From a checkpoint of a small transformer trained on Wikipedia.
Size: 14 layers, width 512, 8 heads of 64 (4 for keys and values), MLP 1344 SwiGLU, 72.2M parameters.
Architecture: RMSNorm before each block, rotary positions, no biases in attention or MLP, untied embeddings, normalized queries and keys.
MLP neurons of a small language model. Each row is named by its layer, matrix (gate and up: input weights; down: output weights) and neuron, and shows model dimensions 176-303. Each number is 500 + 25 x the weight over its row's rms, rounded and kept within 0 to 999. Numbers have three digits each. A neuron's up and down rows have the sign that makes its largest values positive.
After each neuron's rows, "fires in" lists the words (lower case) most often at its 100 highest values on Wikipedia text that the model never trained on; "fires after" lists the tokens most often just before its 100 highest values on Wikipedia text that the model never trained on.

L7.gate489:490478521523496501540528503517462467486517503489506483545498469460512491509508528530476488508503450487521512498544509510528482483502518518525507428541484546481515465490496484509480467528507477520479495480489487483521559479484433498503465496555493458534482505475507470515479489477524459489488491482546507499477531484517505488461525518503504440487500505463524509501450509509504537488462
L7.up489:465525529473563521497526518456506476473541489527484509476502530497472481527494481538533531492463492506484477503524443540481484481474499536506527484525501488471461496470512509521500499518497451504482518463481490467499499480514448502486489513522491456514483512469527469565496518518527468492456460510493527465480505466500464522498512490486491425482499527503489496468510557506525541514469
L7.down489:484465516535533511476503517469523507492467489514476508518493505505456500513484474533523540517488521531482437519448493522506488505489494509464569536514530512527491475504524518516512523476488523506456485497532498525493461512507543462487510478501540520458514500482491552465478518547485494514496520522462507475520506526500519530516509511473491506478501537523495551462557536468519456492503
fires in: "was", "is", "s", "be", "could"
fires after: " it", " It", " they", "It", " he"

L5.gate1037:551508486515505515505532464523538508519488471514474552509455490485519513490518463498510445491519550477480569479497523489502503524507479499484493494470512441511458504525527520498516480502476459485511510448507469492486531515457476494516501478534512478519447493531476493489488474459491495496475454538537476484479511485477503503520490455492495486518514510500510463490503449520507504471471
L5.up1037:502548515435523484523516459514537517515543523519494532489502514485506495512476493515488487453482501513511530508495465490539533460493522475468546484484489489540498502455516485480487471549540504491474485491503461518536547467502508473527532477480474464479497519511468474524507470482531511540479521478498510470521534465492508500500468498538503523522514477496476464487510498478517502481465
L5.down1037:497483525500502509518501519489481515470505534518576525507503522458444487466491469476483517498477496544514427505522483531522503484494543488476525515542478562479550486475502526513530478490547478537514461526545540483489441522547547483463506528494517525511496482509527534477493532521475511497500517479510496493518483513507476502529503506495470491503499514510468495514462536509492505478514
fires in: "used", "found", "considered", "taken", "included", "invited"
fires after: " was", " been", " were", " is", " are", " be"

L6.gate137:482522475481489473501524455535482461521544484504528495500485504468493485510466488476496497518511494542491436478519543512532513531479482488537499477470460512495533464516496496463461503537504482510491480477501477455488488509436507544476464426553499502509467457534484542493534487461496499495484495504515481516434550480555519496458528488488490479507473497514497491523498501499485480460518
L6.up137:535531502524516529519523441503509525501500513520510506460482532509474476535480481478485476484459502578471491493488496511536494524472509478538506489526463488525500453486513487516508544523539467500467472496501468518481492473473499516463488481514471467510469499520527511505492506493468509511491555496482529502497494449500514479544494499508502489494485494559518504457477535486470499478493
L6.down137:468487483527546523512516537497487511492477509453521528520516487500492471506460495485494462431458505496506507498536510533491515485540481486507503495503468482497511490489528487546537502493469496486564462485500537507451530483457470504524483552506499501472517500477507505500501489525473484512465483525461486513514532507509538499545482541495508511481482441526539494481494529523534539485457
fires in: "was", "is", "not"
fires after: " it", " It", "It", " is", " was"

L2.gate1252:516519532519436529496501478486497463493498499528573558500486515514442550449473480472521473510489488513461499486501517474524534482526461500493514491497498511517532515491507478508461477531537509501540480551511527483467502485472489477518500482530548470464480505473517503523524496478590460498523470469510495477477526459450490511468502485488508474498457502473523532486476462501502528493489
L2.up1252:499533481501520512499496466480497480498500524497512517509521469491542521496494475488504479463474510509497499506482504470470510451510479504540490543493538561515501501478486487515492479547486478541520498528459515517496490516489524495525552513488490513530478475441520523515519483515506482530508475505479502532443501467466550491496514488478511491508457492489535490492528518529497533524477
L2.down1252:502531516500511530505490502468487494510492493499512484529480485530525506468502456508529494448463514525479498479508512479491518480481482498552516492483525560511516497483522489475436538560510489564491498522458529495507501488493483485540568464494488511534519475462524517521532487536509485527507499475518504530488499496476532517457496474452535474474462530508534499485491512502489513520500
fires in: "3", "1", "2", "0", "6", "7"
fires after: " |", " L", " W", "},", " 2–6,"

L9.gate1109:538511507466493512493504537522493502473453536507518491519494519538540487516510499487513471474477507495501514476534536508462466514537496509485476496484485482508486484523482499405493501518522518487528482497508515520534513476509486512458524477533495453518487517503490464473510472514495489531503487469517492508521477525492509468502485533518458446508479495524525504494491522501486483473514
L9.up1109:503493481484515503472483502508526472471503499521502507498510511453465487485537513546494527518500495546518453482476490474462447506474495464488465492503498490488462516537461497490478521512495530491519484526484499516526494450501517498532534505485454495475505519481486477450497498516506529486499465471504497488534552562508469517491491555529550486491484489509527514474442502532505501491507
L9.down1109:497482481479488447520475483517496533467451476495544499542481493497498497521487511484496457472494478491485469479476473492511521500517475532447472511490501504507505507505500479453459519490495467509503542509492485507543503473493504482422521500540483501529506530480504521504543490544521464468505536515494520526492449493515518490479511494492526482485474473467496436527551537489535492480526
fires in: "1", "2", "3", "4", "a"
fires after: " |", "|", " /"

L6.gate120:544485514545521550504544502508461511516478466498450532486464491513480504479522509453495495506456507467486514516503498493444483498539484488506519498451524466483504472470514484482490509428492483488502491483548517535496478473493538537531471521523501476525465511474513456478479491540437470466472474481502503489484464482474494493525456455528442506511486518498513476458498490509500531493500
L6.up120:444528473522493510506495474479508489501493471485531460481496506520519450478511468491501513540492518589497497526476511524472522522486541511545504508486499503479516445535502512544498491495499497509525496461501520491505482486467475499536498512500508509497547495459495470494470537522510494488523538508526499503490501482505566547521516493466524530518509521486482510468530488486486485500502
L6.down120:492580442521541483512490519447485513528474511503483494506537486511529468543516494492506488468467484519502481521482493522520499477477506473501553478521498508508511454489465497507543555490475518473500537535486478526505524505503527470475533550515503495527459520460464540486478501493505490504503526455498486541526499483497519499480475510491534490460495513500525511536519527556492469493468
fires in: "of", "not", "later", "likely", "initially"
fires after: " was", " one", " were", " is", " are"

L6.gate715:488475491503447522490501505520514500513486539466499477487527477468488542465527534530532486562512492476514418520476506502524501541508539452522490519501523533511495485544470543468535492485487536517538475504508556520499444511545480514493467496509533489512498492535483512472514498497525511514437499523501493495483475501534527471477526542512488493518497494471513564490490466543545524485482
L6.up715:489508497471539468545460507506497497438519460533494497493498479482501506517479480489462504462540458475493526501533519490532528504546449538511488511492512457498525514536469539506523500466496522483498514475499474514532507433474498510520503508529528535508472453490497527503492475508475513505504508501493500530465498479502464493483523469491481502496449495544486499514483476519485452476491
L6.down715:515462471558441528475542469478460478512494516468502494479478491471435487498529506491511478533442516495517506478503522489486452494502518461490511491514503553508521494496501522491521466512503508510498472521502493492505472528572494518430468455497508474452488483486488540482502486501460498522439511486474476520461479503533468480503491528476472489508516533491465477490548496470544540508525
fires in: "of", "0", "2", "1", "3", "following"
fires after: " |", " Church", " House", " the"

L5.gate967:487514508519534510481527486516517483513536495511496446519499495527467525484504472529507464449496529465511504483502524469500475537471501505521501522473522549481496514491491505480528496493481514505480499504543553502525511485524498558517472493514524449537486457516506465500493519522502476472459496553469469504494500499493511539461510512483520511503478465477487455508507474529512547453513
L5.up967:514499518475474511494562531485494513477532489544479494478573504495477494485523511482505476501492512547467524497484523468532478491487527494498511542512458507464538477505523472497481575495500512512524503470525513527504501481507502508474481486478521470492452481538554462494499485501523515552492523502511484496533511516504523527522496480472498490484509505445507506556437464507482518480530
L5.down967:502476538467501459516484489493544515538449496495487511438533528472481488499511525517490491519446477489481535532519516488460476527523509499473510482526495526495479482511463487472528537471525479530470530548534514458467488537517509473493525537504505477478510493514457475503480518500551498500526473488509524480544499500478516485513486553540442537427466495512490452481485515498508484542448
fires in: "was", "is", "were", "been"
fires after: " who", " he", " He"

L9.gate820:484514480506507570483502474489538475501454508517518462498495486499482481496479549505527473496480521521505513462491535502497500516483496519496526480474475505497496556479482503489513519506483538500482491513464523535488507498494509479508490466483494481522484525486451474513482449502485444498509497502499504499477515481506509497501449487483515494498506517493474507470513460494456499505486
L9.up820:532525467489495470479512492474537461553505485505513512485487461498498501530512510485490523523505471467484496518478550495526481517483491519469451505472508535472531508528488499520514509472481502506517533487509462469492457529472539536535511524474497471509498484443526493461498459486517456502488491534474489435527436510494509512481497533491506560525470514437478514512509499483533492520507
L9.down820:489483506532530543512504536507499510518498527503491487514502512487537496468493544513537473515483530482510555528535513493516516499509537493511586475449476503542492518493471531461513497483520480496475516462501474515510512482489494496503504492513454510515519506519507457488479502531504517488508468510535466516505551523485503499478478505490495476479493498470524500519512497550457542496484
fires in: "was", "also", "later", "initially"
fires after: " was", " and", " He", " were"

L9.gate1055:456475492522502530497570526469511462532486468481491525498495487482492525475522492499554518466506494543472451536487490507493511494488489505502513493478506506444504491466504490468500513516492519553488462527540511493555477459460460463501471551530546482497498480507516477491470503518531452457510508495463507499511449491474536518501511452463476505539523524517519507518468496533536469510494
L9.up1055:483504495528548512515485517471569515525501464467477484498502510472499490519514469500528525532499529515496466526513533474485514492509493507445531516525436528467532456494482520515473534530500503508509548488506485505502512535475477510516479504503474491522505505509533492515538455488516481518462488469476515518494541520464512491513478496490549518493512558441499493499479529548517533521483
L9.down1055:526485528530446458505528490495446496524536510574469478455508495499466436525490505480507487522506531498480492518496476511486501559494505482514545485487516507505505508503514528509482552537526516555480461545526499477513498517532472516493514505507529479499513473501527478512514463544493534506524505491514483483506433485545498527478487502481536484539504519517524510518526497487500460495456
fires in: "is", "was", "be", "not", "being", "been"
fires after: " was", " to", " it", " is", " he", " have"

L6.gate1237:485492481537550490518521489526501444512487488513490513506488486496513499523487499517510486480523530481500503501540514526489525496549529525495486521525474441497484540511467487494510484499503507513568448513513521510499508521504512540525520524471527471562526462450503517488495472525494483494512472498502571490497501510500512519511507474477481540523489523505500515489502500512491504471515
L6.up1237:480503486503487507500495497513502496488499493450483469541504519499565471528541449467472501504535447508524511519510511478491484522520472500424476547520500520439505482484459498522510472512535530515517522484478475487536527507539503507527514440515486528473474486526474543502526476500518488522536506490522519508488531504449521443519500527466488504461513466493460514506533528523463504487525
L6.down1237:476480465493509484477520519499460506440488511498524542500443520538455496484499514459534482469513484522489486482508495508506495494472536471520511501556464502537523511540529511473484526541516525476511459480508492541484491536510507547531479520444526502493510549501484462477541508493536464496476438495510519500530495529485509537500511531516527533502525536494485501489498430489501510475478
fires in: "1", "2", "is", "0", "5"
fires after: " |", " 1;", " 0;", " 2;", " 6;"

L9.gate472:514503511521515533504510496466486475498503482516460505461490502501522506507455440483550554486492496502491535496469515479530527556557469483494532458491512506510484517485484549493512566498468474520541436507493522533492504521506519506443486535534478486545507523499459502512475481470554460489508490512470518480482455470474508504492493510474453486480515526490499482529470482524487491505444
L9.up472:513538533461510560490494489450514556508469481473541511500489477514477473510532520473469519504495463538518522509536543517480477493477506512507477464493458488483465488505515544494489494486471531498489503507554507520519507579491487533479451537493484495467505489529536478494486490530523491544488498529506459518517498523500551510526492469518476487504460508494525460500532514548488513474489
L9.down472:500559525516489508555511481520496497499502464529526458422537553545470469523498510493487481489510458505465488479481545518523500481445537447522531497490427477505514519544517483488475574448541422517511496503499489543514482479474490482546524473500492473487525499478438523519497480511519521540507478483488463484485480501507482497488458499501495498460480532502485502514491518465471498503480
fires in: "also", "in", "still", "were", "was", "later"
fires after: " was", " is", " are", " were"

L6.gate779:482548490498479476497525528493496466453468484519490511489508447512516476537513471468486523530513476485492533481556495503496519455541497489504447512482509478487490510507495497441526498503445505537491505516532501463520497427508485517556511501528435461469475512501546490476421519463481527523514517519478442502516501506444499508494517483496489480490496467487469520517526501503542477464452
L6.up779:520527487481529480487510478506494534527525503463489536481521494470522543447503528469588500441495522468546480457494530501466533468497544538494469507484511470544503542501513508484520480519512487555494513511515494510521522500480517468511468479505518492486462483492456473500476490511490512509486506504514461543433443498444508484467510504496493479526412491492542519496518491540522508503516
L6.down779:506544509497548536497514499510512519504512516509484464515479498500462522506525489544492524506500515495465533498544513520514488517478501480482539517472494567506508509493521538509497544553543476470524503490488477494440511527512519506473492501473474530499506499494520487470520488477522486481498471476469539513491533537542520523536492451472569499450547499514512450463475519509468504522545
fires in: "4", "5", "votes", "3", "7", "1"
fires after: " |", "78"